MLP neurons of a small language model. Each row is named by its layer, matrix (gate and up: input weights; down: output weights) and neuron, and shows model dimensions 0-255. Each number is 128 + 32 x the weight over its row's rms, rounded and kept within 0 to 255. Numbers have three digits each. A neuron's up and down rows have the sign that makes its largest values positive.
After each neuron's rows, "fires before" lists the tokens most often just after its 100 highest values on Wikipedia text that the model never trained on; "fires after" lists the tokens most often just before its 100 highest values on Wikipedia text that the model never trained on.

L4.gate768:132157135145132098128119092124076192129087158119139098068183162080132155119121137176137075123143121119123145155094115091059091143122111131152124147141120108084108176114109094155153100140110158115082102172122088123142074181124109142151107149121086134045109117191142101099128127163142119188137082160138168203096153147151094178112145154116125176116084210134142150103152152116135136101134142146095120086132106113100106120095124089089118136090118132164131131119095109136072099135142096116107164128147119146100145139210224152177134138175135163097098068102073181124148081124096120111104116149158126156095163089111164105147045204154132118106146097161109104152132116179109131038094160083136123120209128143088184134139142148153163089169133119120130099093084139148102120127114157
L4.up768:163099095162137143188120141148126124059093090118134163160095154078141044136114085055061107125168094126086135102109110079111154152122091170048082040095116095152189137112131101142110101098088112103143131122163174151159134091161139127125120099127131132115149150088135106138099134072112119090133102144167132121108060109156112106160094073130114165121165120135114133177099145078136149087143136122122149161120156131094120086192148131187153159163092121139128181161123152102133118122138120141115139216130127091117157154111084099131092081119116148157059185168126161152124106116163086149090064144088150119199094162128078107148147087096123134131140173110119115145131114188144096150146139128171128112096093214116165080099095120108094090134021109151112190145145156129156128110085125
L4.down768:087178120139090113114192081071138121126109109192191121107108126092099113166133141165139183171117145131141052162162069115132160124184122058074116151108120114098141107138164104151170116121173159159150117101135110133133158122107162140154142141147148144132141128131129179171125117176145101080081106181117084162096103099100072107113161094111116103140099103162150134219107116151114121117125101043064106152129102160125122154159168135090073068137098151083134144119064135123045123097113140160137075213095149151099063130102112157112152131122114089125136136134138179097151169105158155094124134116137139150165137155191155154141178077111164109145106125150076107068095111133103122119121181172228098104114121180132122105127079120142099109142100005124151068162153173097123131128167136
fires before: "\n"
fires after: "s", " ", " career", " life"

L5.gate826:076053118136186161146146144110143144150109155210102109106070110090054114117136071170164141099134111112168134093173091140113159095102076150139115132166121114149137081149123131157108132140152158147083146078147153177064160189084188134149161054135130143109173124155098185137123143104139114145155133111138152165119143171147062150066143114144142107058119150121069111152134132116207142069109167116145108118124107101124110109097118194100147083110138139149106109118122141095159074138124147132109177086178086155083126074113167145141172124107146068094185137114143092143162094141096127179169110212142068111145120130153127143132204140165143079113103131118093143135141135113122134110149219173131097115180087140100180108081148125142110122140105189093105162144120088125125145161072140
L5.up826:097119134141087152177184154128172108150114161163124115137130144176155164091122093111117131109146159113143206132161093145098081122093119112133099104157114114137145117083104192072142155143135180051137108089175157077142139110158128117095091126078160067171159083135158157208123106180128090187070131132115084141171129118108166077174093135228166088134111118105136077163117109117205104084155120134105130054128107073191129134154164121061104109055148127069095174077153078178062153160129109126143131165108111168108084138113168157100114092103099099143120150128106163131143150150131070171087108137116109125096083122137167136151148127157124100130115122098159119161065139153168125105139094093101083153107146155132152155098095092118106157133074091146135172129087157150168073173141121
L5.down826:075122129132167153186196112146148107154123128135152115109142085102079114148188128116145174137100150155162114129112110122126158114154144100143124125138153125132138185100038151119101147146134125108075085124122128150148140122121124070104182102166146092151097160165133159139102121158160121114151079106156166139097170107156168165084195159101135122123132136112149121162175137122172175119149062173135074170153093071089134196163124129131129117120138155118159130096081099207143134154143134123137134110143091125134127164096084097174086140138094120132135107093091122196136055158078086142133182093152113103126154157135068154151088120196097136115122153134097165169163090137104130145106148131104061146112060149136161102113174172156130139106107190100184152105141186173054102138112085
fires before: "ed", "ment", "in", "s"
fires after: "lo", "p", "la", "ter", "li", "ro"

L4.gate332:143167133159156099127122151110129128069139148133131115119072129120136100179133127097144063169143117170140114136166143116122150139082145122149175105125135132117128127143081190131122062184115164095139174185179027066130100101084150131125126175147114129114148146131093114143098181129174120066142101111136083121155143133169128109122081175095147107133089099155125155136090130193108078092159148114109139141129172156137085113042098154113130127111146148100140109129083140076126111143145137115066110146148128138115082178115112176117137133165189140122083150113111181109135108132096137100141181166101094093163173126208142110118143084139134159094111103149130147106101155139182116097165144100117163160076168090124242147096092069100103175106070080126150090128145067098162149125113094
L4.up332:092087098153186088157096084135163056110135158108052118138177179093120114170122105167086144100207152176131133145136083119103102111084158107179114183171175110147112120050176118111145106172096163101134143176139118222106119096136119168154122136159106092137108092061174064158103151144100131163129097122171134112116095169143173115094089179145164101106100116152182107114094131131167085138123166077097115105089134134098167088141133124152177125123106138057134115132153105137112076126110182107126122134080126172109119113106142113130175116124160125180106130121129186099124099099109154128147118180195082102101093129112137124076105083111161090123062109150114108132157124084120155144137063127174112112144150102085143096066126117046100195180151164093071091112139152132118164111119164
L4.down332:151120115121154118076186107103168137103108155078131129110123152148061135140119195091091137204115153138118131108122153119112090159125129130120157052149116128104166119128105144121153127111139129114122111164147052083125115134144146144134114137121130154156128044156077167136098147169154094123136050173121147129214161141188173111097114176175154131157099115103146154185128146119124149162135117177111173148104110095172099168094150109075109064135130098168031097064109135138131145132179116134058182113098142136119090165114085245086174168184126097105086127092153146115125105157117103061178131158128118100176129133149202109151169098153122069142159101134108170098118135164097183064126162075103097143129060086154116124186172122138194123085170123140117177124096138101123127108126171
fires before: "\n", "u"
fires after: " =", "ist", ")", "\n"

L4.gate1136:178096084118133125073140122116166125094146135128123079099140085173132094119136104116091150185098133162145153133089165069108074120175113081129152163127138117048151086063118126135102062200121132116202121143106082131143165136163092134063141103187098107112153155068095110104094179190146144100127133116100091093105135152181158138141122090119162142186101135156150148167165116187172129114183178129212171177125158124090104127145055159117090128079176119139176147167175220064096098131123130194158171033107145095107128211206151149145165135150107111132157142178147086093068103155125168139145112104180133066138087104181120072124131116174116143095127118108144161118172140152142111163174182207086178176131108129158152087178093152122113162138087191085148083090085148165137119139151123
L4.up1136:152136166166182094139145163122141150115079136070180104163128175109150085089156133080137175111098122120152127058127147138101153142107134157121121120128157113086061141147099105155133137158160124149117137089049126203128121093142096134163148225072106118126117132160089126116156130168109157151192032162113137120166100168077147054110114151122142143155085110199109094091068124153167167065136140168134174088039171158099090122119133098132147168209118122104115101153139117107085084181142213109120094111093094109128109122187104123054106139148136089134150113164052164103163177138132100169141105151060138117130200171146081129146147163061160205149105106222101119118132096070106112107096178094144091146129101165186117129107144115138157171095121155150142108151094132122141109118154090
L4.down1136:140146184119172118132100117156172129126117130138217088111085156181114091103148144122098091172115160129066137137179121115071165142060110089183168099077092112147114102130137099121150212118129110150087130161132132145194117132109132107165132158155071208082134155185122146193151084166136141147120170142151134115138085080156161172117111143174107109085134096112145112078156105202147114150132185098133088184183112162175152127125159125092115106137175115086147133106112130094180144133105206133140106135148164083098138129155023113142108133144125161156129190108191177069111131141088120131142116128102093117122126145087160147166115180130085067056139088121159078123144162141121135130156088125121204111097165147139134104123098101133136079158182128127073118127112129141168063096148108
fires before: "\n", ",", ".", "s"
fires after: ".", " the", "ow", "==="

L2.gate1115:126096101152126136047080094144142083117126173129138070162124086121119140158141145186163137178181125190099128114076151110108070123122169142097102103142141143145107129151127157098139080154131145138132115149100132083131124091144143136121193109148129167118093158123151169132127128180162116111156118178152075120147168092116147115109128162121034127089153068110105144065116108123131055078155110093084141166084134096139063081125156059126117089133147118099146142110161203136164121101166122149148081085071159178104159147127118141111106088120130109066116170162139138132119157134143127104064123123107099059164211095062139129154138034162149203104151120107112106130146131149095144150106145150104082053108070164122092184112093083095117110127152138151173057066134147041085072119086159
L2.up1115:174116191119159146080177152191207186116103095163148163106075105136068100097131066098128111129171111110097143114168118137159175090188190093122038086120129116112151198110131092192161147112087129133102161106116087124138140149148103096079086152140102131159072112153115162060104070121140110072081125134148094142114114113152128149072154106180096152091134178143130148104127136089153115119123190185205109125137117132142139146147167166114110123087138119147120164121119119106139137139142079147145159102102148115179099153121102086119126104150116116187068160171156112122074153112102109101134148121185125182159106118123175155160173181197122144100170136085133091124142100160119136171156141160107088157113136132173176096132098129148108136156115117165169106108125148139126062160130153
L2.down1115:154203154086164086122106152194108105153080184161161098130147131156126125045131134155167160090102130129082132152108131180109115175145090120122131141096150194072088134133127114175165110077108146128153106104117134153192140144141118115138136151124147120110143102104125149098148095139131139132120136176135121090144144097146145148131129111155098085090134080128106108101077064126121153126121164122114079136171142132111119149136165124125146152126086095108115136100168145101170139161146070111110165119112154108108137191163081102158118091171078113166123129085118088200115106200089134104054128121180104118136207101104118124110081122161123173164078061119097139104136168091208120101090107157180120097107133155107085121075122113131132139195156129130143095121111117097140125095093109
fires before: ".", "\n"
fires after: ".", " ", "m"

L4.gate1210:105078090095180166089125071126131138142143168110172102108097134066142174128132173113154139108110161154130151113144132062152109153128152055117073133140120154074181150080090192156110099145110149134150121169123098143119077148145064175118126171130120132142128134147089096109092096177082116099125131152127117162166164153110155182184095094121120164076162198154116132149079137125163096112068099143108146128151121073125136153181060178102135062204140145180090118143114172063090114115150144143139124113093189195107103129146183121111087062157145143104133165183102108104151109077207076092130125101125161115144123126114136146097029100134145149129150163112131137099165160186095135185122087126139161114100098138131167143121178055175110178169143159119127141103139101094089140099068095
L4.up1210:086143084210085085143099174185145111165161090136143112101113158100112122133140182127099178143135141151073179126178167125122142115114190097127107110164166099148142155094141188110148125034148124113154147156102115099109145072058154125079128102184081118205169162107151126094157141168113114125080112088127144085144087175138140185155128181152086096141084114087122179155129161143128057159163211187143124126125134100143164198145130157159193115130121131189150145168039134067153186105111083115055100149195162153092152120158127119060131097138124139123174176121098136135142131104142153149054115135124114152120107140115175099112137112126137161156131115160141109119133105130157133065068079080097122115149209164135085110082105075199156150084154179073141117119124087129156147111167123
L4.down1210:150126155192138120132073124136107184117098112132102143117158153155153089142091143085112147092164184134138145147075127153116164115120142122132101179124123111171201105147086168145126119067139079153089133114083134060168121139146099137149102127151101152154134140113140139113145183199079059137147108095117082139204137158142075190144127148085144155106148152145084082203108164087134075172111144132149205116175097165107176178138106137106178151150151150129103126100147171098102108177123132099061109180157160064161138117100127156081152088109142136143192155178119122152102168148118088150126070153153086199181191099137172158098097126172104093161102125119131078135150129132087159173157152168139104135195192147138070146136103111181134096067189114173143092139129144100169128144049100
fires before: "ar", "c", "z", "ur", "er", "ure"
fires after: " ", "gu", " c", "s", " C", "sh"

L4.gate212:130089097128128115080082169151199095124140132100151157133111104092160179111098075114138122159146111081078120117161099082163132110105139170127125111172170148138089090129130108138124171118087091090093113153081142150102083137083148071074175147134148122118145149151130097200157104145157100140159119114121119126146107123128152154099128108150108119049121100111095156139061130154023197129127151097082060075103164150130152069061116099173124118127085133108114123177114142201160184117131130116127150074083162157162130089099151148166127148133135114046183128149115140148122152128104126125126192120107076105143187110105123111146086157173103132142111106131145144114073138127105063081092091130142140100074098138104121121142145164134089100122175117135158108111089102211137116143131102
L4.up212:173094139109120124126152107094184122039104057151086145141094094129129093114094138132119137162149126188078171134069101191123146138141137131103130123153083163133123094171112189089154129136126135108080102165090141144094122160093147113147107093124201092128158099158136106088069141170101131162122167158091100114161178147067113156170183152138119130148114082092113129083127123106133066161141129190086164135129085155057123087130136083073077118120143119135123180048089170133121139112139138141150064185142137120130124110100125169148190112105098203092113163132118161126133121136139169086115134117110182135128142134114131092120152085149124136132179045070101139104126173162104171205157137140095135131179156130050103141126079183201123139119150114131094126192153171065168169129140086
L4.down212:112135216114137133060173109075152125120136114110149131148085120117125174165167146106091157153076134135122171191193116081082089086167153137113143093133106158076158150168170106135123191112143166100153075156108091093135111136133155107170149159107126154113184137126141105040092099128190092161109108154183209113177126132102090162153082161084073188094120156159104138111086133142135148090116139175149122167139117100111117171140156073146097098163093105066140142126121097084123139072121134159111141122125134119150135067103159122184121128159117142149147099179128155113104166109130133175105109118103110175118113140197102110103158118149121128111117132106094086096144168116152108069134162097189120190116127136134086153177124107118158140123106136077118167116125170173103094070060170
fires before: " in", "ne", " 19", " to", " on", "s"
fires after: " ", " (", "s", " w", "n"

L2.gate973:108122116057138149134110111162175105160108070096139129107136179114128122099113127119083100084102138133090134129141075130093086117117132072220093208171120192125103135124118107174143084129056077125172156105135106155165092143168115138103157153139144100107129171150129104102101134107121148188118086143092082124117154106133198153085150116106138158086075141087115145149085092179141112064162111090082171103125103066177113133163162168146144127121095186170152139113148122066082087116138158129126089116075172053202070151137164128144156174176147151164214165172153119121091090125184145190124140175080142113116176145175113106093121090110123077092150148157160117091143151181210083151087129216118148102103119153122109138140065150104096069110097146133114151151164159086161129098109162
L2.up973:136110176105192104116118168131168129152105096080130127130095201140055146103130156131117102137110171125113081134172137160122092101176134059146174141121135207101109199116145087193149129138110134145121186087093137130221083121175119077120138153122151121128176181142141122095045091144079121111102052139088095079102194151156162159072172110129121184100107104101135119129093105125150109181153071131180098155125080042149149114173134161095135135130105164092153103130119189124106089140142107122119121094141188113162162108179155142118135143096122155181170132115124123092115125174102170159115197217059110090036179110163098146132120156089107081137082132110101158143124167135145094144127136125113160093095084157115094203125126117150085176123141107160136100123143221108123127129064137
L2.down973:115147134124147122147107153156166136182137174120103122141172116177183042110156164094122080086071127134087103115180107110091089097129149069141131149148061186140123097158091142136209128191133120129102102110133110153141093120147115104149107174088150079116137141164108098155127109024146112123094111156137130158137093151124191155077132091128077123098099203110122100212144132129115161133187125072136110139169112084104117083133140131114090169155080154155136110091156188139094110134127180125099161099116135109189102119153096150106136128118150177135188116126130181135132122109109110123142099129142089170127164083125129137084184129129143169072090135153129107101129172186205096076114134105150105161137054079128110086164143185081094066137150154108126140167114111136126111151132131
fires before: "\n", ":", "s", "na"
fires after: "y", "s", ")", "o"

L4.gate1042:135135140174173091168200098130182149139103169149092192097159144133134096159111104142061157132077111154137120138114142089135058130146111093154087141136157132140207075083114075117085128143107136158092063146117175164138130116167168123127123128136113107155132204105148132080154115128179109095116114146147148155139113117100134134070148144144166168068077117149134134117188157136166118105126126141133092123126082076110114095133168132143119095113126107104137099099131134120108128123153146086187123134128137173127066113112106157114115129091120126138117084165206057162154124084110145089170176141117100198126075122124168112178124162125121122091068120136032168152144070120135167121090187094195098130167121115100127126124101147104098156114161096181112116119086102059104094097091097
L4.up1042:134163117140110098124114167095112194100110102163143148129115102161141143190176124136100153141110127123132109140173172080130105090101156165137086186116105089108119156105144144147074168113124107140133087200132113109144067109130120118139148164131171101156109172108148140088110105087157131106130136064111152148144162178108100120106131123102162115154091088143128136121112096149174191155173145079153145154144123064097134106184119093138101128117077122180148156095102172120173171115130114172070113136110107154158097174099112127131119131100113146077134156131181132103128152118052178141215132130167122155138122128166117108070172199136134111103088144085066134102147147135115144172106136116125149103148118140172123067066119120118149092125130114069054079127113111142045155189073125
L4.down1042:165093116146197155137059105112191087140116132092161107147115084148124174150126134159141145117127144088157039110091146071121093139091164124116125131063120152157160112087111060177108176127167081122127137099124106083140176124125153157171094117111133113163115130166135135127133180159070158130097101102108120172109120091131142074093096124131148112127078079152175103136078200153075112119125146126146075130137116110126181150169169090126093096108125143135234155148131157162150058156123114092143186143132100147101134138172107177103084118145115115103154075116142116125101127094203163092186119139169161154132043127144155103161179127087123153118102046168132166234142147103167168148117103123119117124119067112086085108152145146182146147142113145125113120149133063094087108162075103
fires before: " |", "%", ".", "2", "3"
fires after: ".", " |", ","

L2.gate835:115104102108156101174110067168136120188119133134124085189175173088085132134148108136137123121116162122122079059129096170082172131151113161123132147075067126141144168102126116139088135114131182186150121130049151100100105143143098086097136063145084110163198121121161119137196129163090127151123099166125111107158175096071066025151142086127140112108119110105100109133126112101127105188150134073158148103164096090161179187112160104088183163151088076111129137105114103113099109156136114109075131124163166130160131128173148134145149156164062107155094157128140148096128142162162125115069120174150097179134133142133121116158117133153111126147148146076098153167131079121159096072128149107104071120149164146128087152166147119119106137092086152087142110084117160095079093049060179
L2.up835:144180086112109153136119081069123135176149154139150128119063113139183151141141075133148158149097121077149137081075136126156119044167190112133060105145116102136075176109186183157109103217148129138100128114134164129173064135055168173088176190145212137084172144126083129114114145161122112116110131150158091122100112200106109132125101198135156133084165159131162117131078071118127139113074134138121132168121150121100129076136119100084133086112158078121144080114157116203164129144103111135132160162125102077191194144095095175138092070141102090104155138157129166090140193101081124121124125182162139189110084145132082063103169123162129103146102123217150155180085143139107184146122110126103146169058113099176108150124176141135159132172124139136187119117148104114144113108130151
L2.down835:107107133090124135125125115106116063087163110130140109127162111128119128142112122057165133116162079128094118136117086138021164136082147102099161135103120152158181079092140115136105134179072111128112122130175159073200102094125172125118051103128152118133150169142157051083064163140098092162105139111164182137185098111149111101152137178098137151173157138122100133140151156125119134137160123160150108125168115171161109111159154171156123168094121160102101148113097149157170242106173066090184104087131104080146097161126115137113187110172096084087150115106175074146163133159123143105144155097144134154095119140089150098109201205124102107069124132134124171108116087104113112069130087175135146172152147107172198131169143139098085157157130186121148185105153096161148154153148149
fires before: " a", " an", "ring", " |"
fires after: ")", " st", " P", "t", "),", ","

L2.gate748:116147124097091117183118092117087168080146071170143161101113085092132128077049190131132178047070127080171115127114121128105094157094177165120146110115070083090129074122131084078096086147140155111109098187097169158093156113129122119202112131107139071129084172124105128120165090182083063077097143135159135129120169140079103118147155121101161088172098122109130173086137101125171174124087138156095116130140143122086128182084118149109162125155169092119115140166130202098165128104171135173166087166086120140090116146139109193142088136121103129091126120118135175145093127109101158122157067106055112140128122140095138125096178149177100125080096132113101145140104123137082133122115156091123103083107107138115112143162091119132121088102101176130101175110147130112128158145111129
L2.up748:133151116119187133209088112104150164088131175131123129149205091137117101124125181141114192156131180064100124053109069133113121128166133181094154054168118086124153216160162096171078103116100096161073121115126107098076086111150162152130096116188130147098126097108086085121180150144172143149095176179163166130132160190094131162144135177101127112137126122168158146092139142147135144071061146148103157172105098117098070173109077118133119103077133181141201103134128137166124084129125169163118108150120139169089074099165119145103153116116193124171108156106069092180107106139115202124131140127114117118106160082115139114117143143100125133124116187146086125100179053138119089130087136124106159124110075160110210122197191109118143103138097128137120120118153091125147060097076142
L2.down748:086118087081150172160063180099109192099142061120156119130147122082136198162129148096129174092119172069232092100162082108100096082122105167107178139090129127152111138107129135135120118180113140120103124083110130115131148095111159147098184127171124154139142160086188083171160133161146119161148126155108132138095115081138131173158067138132147132146151130136068085127093141151170143128129125140132116142124137138103168116125073104153125129077220154149123093073100056103166100201123137147129135158122097093088121123175136118077100137075131107152169187189086158154182182133079164084160185123116146119110115128156084154080111169091149118102124149189106092115120156117137097141128110160146135077125110114137166057145153111137156144131139134174186176103091112176168101099082144
fires before: " |", "%", "age"
fires after: ".", " g", "lan", "g", "ment"

L2.gate93:146129117116089064159134156106076132125115147135156084122154125143183173142118093119116071107112181106135141164173176133130096140129105178063130117172147189121116130129157106074123102089167173091159097180113081117083150190095173132119163126091198051166125105103091150134172101139148051086140144110155172131158097139104092163108129173150154102132053094078138188131122145127132151144153189074120123155128085115125133146142125095107126092122112077144083118196111107164135139095107079152121115147082147122080121132156150143212118094100125105145140127154143071110099164155122148118105134044103149108130123094121111109103096114109129097107167126138126073065167146114123107151114080068095184146106157162155100082106132129055153088134095133099125141092092062054129133100137127
L2.up93:089208121104122130106094093118077122140132085146159098099104159103156212121136117086163156101112115154122165124132113099152158142126093216104128108202130103127129115150153110150136182162146126150168169103142083105111078162131168131114140189147108118153088098178094157064098136154100099074089097126125079141151199081098112133202098134127210167142098117110139180129091095174130135206174095111145159126087129125167094060089088145151126181142115118139160138199103117102100151132105143205127152132143110088115147147171117072075112112107087114158150131115079141146163106095128141126135157099122116125133127182114054156111116074085077167114154146098164086125125069088103151164110123111161132075146074117161120136152145134121135125087118130120107159179149124145080165162115129
L2.down93:119134113098091087115140129160133154121147159147186109072133149183189148144140153041143100126107084087111125128141089146179160176144142142079125129126110134168137172158100133199159158135192158137105097116138065092070076155074167108167116140111184134157098125157120131109133136088090080105181162111134105134165116078097151090116143097147193088162086102104142176154165077154149104148171088063166170155148104157112059090157097096144195110109094143135137134121145101106166117175030108121126190115108119088132133137138118092121110128124104190101120075130148141141158093167202093137090140097124143108120098131118122112137115138119135130134155149130139063065130096108100123141134094069116116146109149107128134072142160048094113136120121140113113139090099092118121108104074085
fires before: "ar", "le", "s", "i", "u", "."
fires after: "gu", " T", " un", "S", "."

L2.gate366:134082147166147126106124159112120060149112170146093148137136118090170170138108106144111111158125163177185141197131161188193120071145071136164122202135147134113011161139188113136131113106132118188075152089131114121202111126156116094128073144116155120134137228079179149124121129127185142178137140132131115145100146104108106130148152174149153146116115126136150064118140167174145154115134138079091127174114116131083139137170128098099156131166139127170101147138103070129079176059073058091143138121101089122083135134155086095072085056141144167135160124097097144133081142138149107089153130137132107167135136111112107178161147125118046129130122110073084115150123118120128128189172204139085114183101109077153110056065111181082108170092083117155123145097083085094137083105123160
L2.up366:132078108175199123094085152129143068160142141131122127171138105054126135135077123153124103130120163179124135151107151156185137062172160123133103158149108111166054185161153118156142097100129117201098160084106142139139124163180110109146101148107110094166117142116159146166152092095118157135112114174131120164129121114067112100125137163089112103137102091115148107107111168132141137127148152066057109105133100134061110123124069095074169132155155121162095147146111104107039179061089080075151112120117127098093118130151090086100089077148110160122176120116076169114069133177137164122112141145146147194115068129125105198133135144090075109134122083083128089150100135144093098099117222158113117104132100136150124102122103153069098140069021122154117146036080112101172102068146170
L2.down366:147142122125088102098050123105127089122098181097176142154134139136087167182151088099115187100141124104184165131176154138142112151073107117139091116081169088095117155100140104136138108139134135075073159105151146150182113094157076142172081124163104164187124182089143119166182141124123097148150152130175158111101205091179154094175137082186162174194119120131126175092107124181138189144104185155111212192081146168101106146181171103145135170117131105156121163081129129126161096105119097164140202111129097158115164187170135109113157131097153157096103099137152130115162160154171142111105067113115087151118109163068181150150136056186111102098166117129090156091155140121119123130125149121166133133096109116135123118135141106128087152075161095140112160164158117123123107196099148
fires before: "mit", "ke", "v", "ttle", "g", "qui"
fires after: " ", " re", "-", " (", "."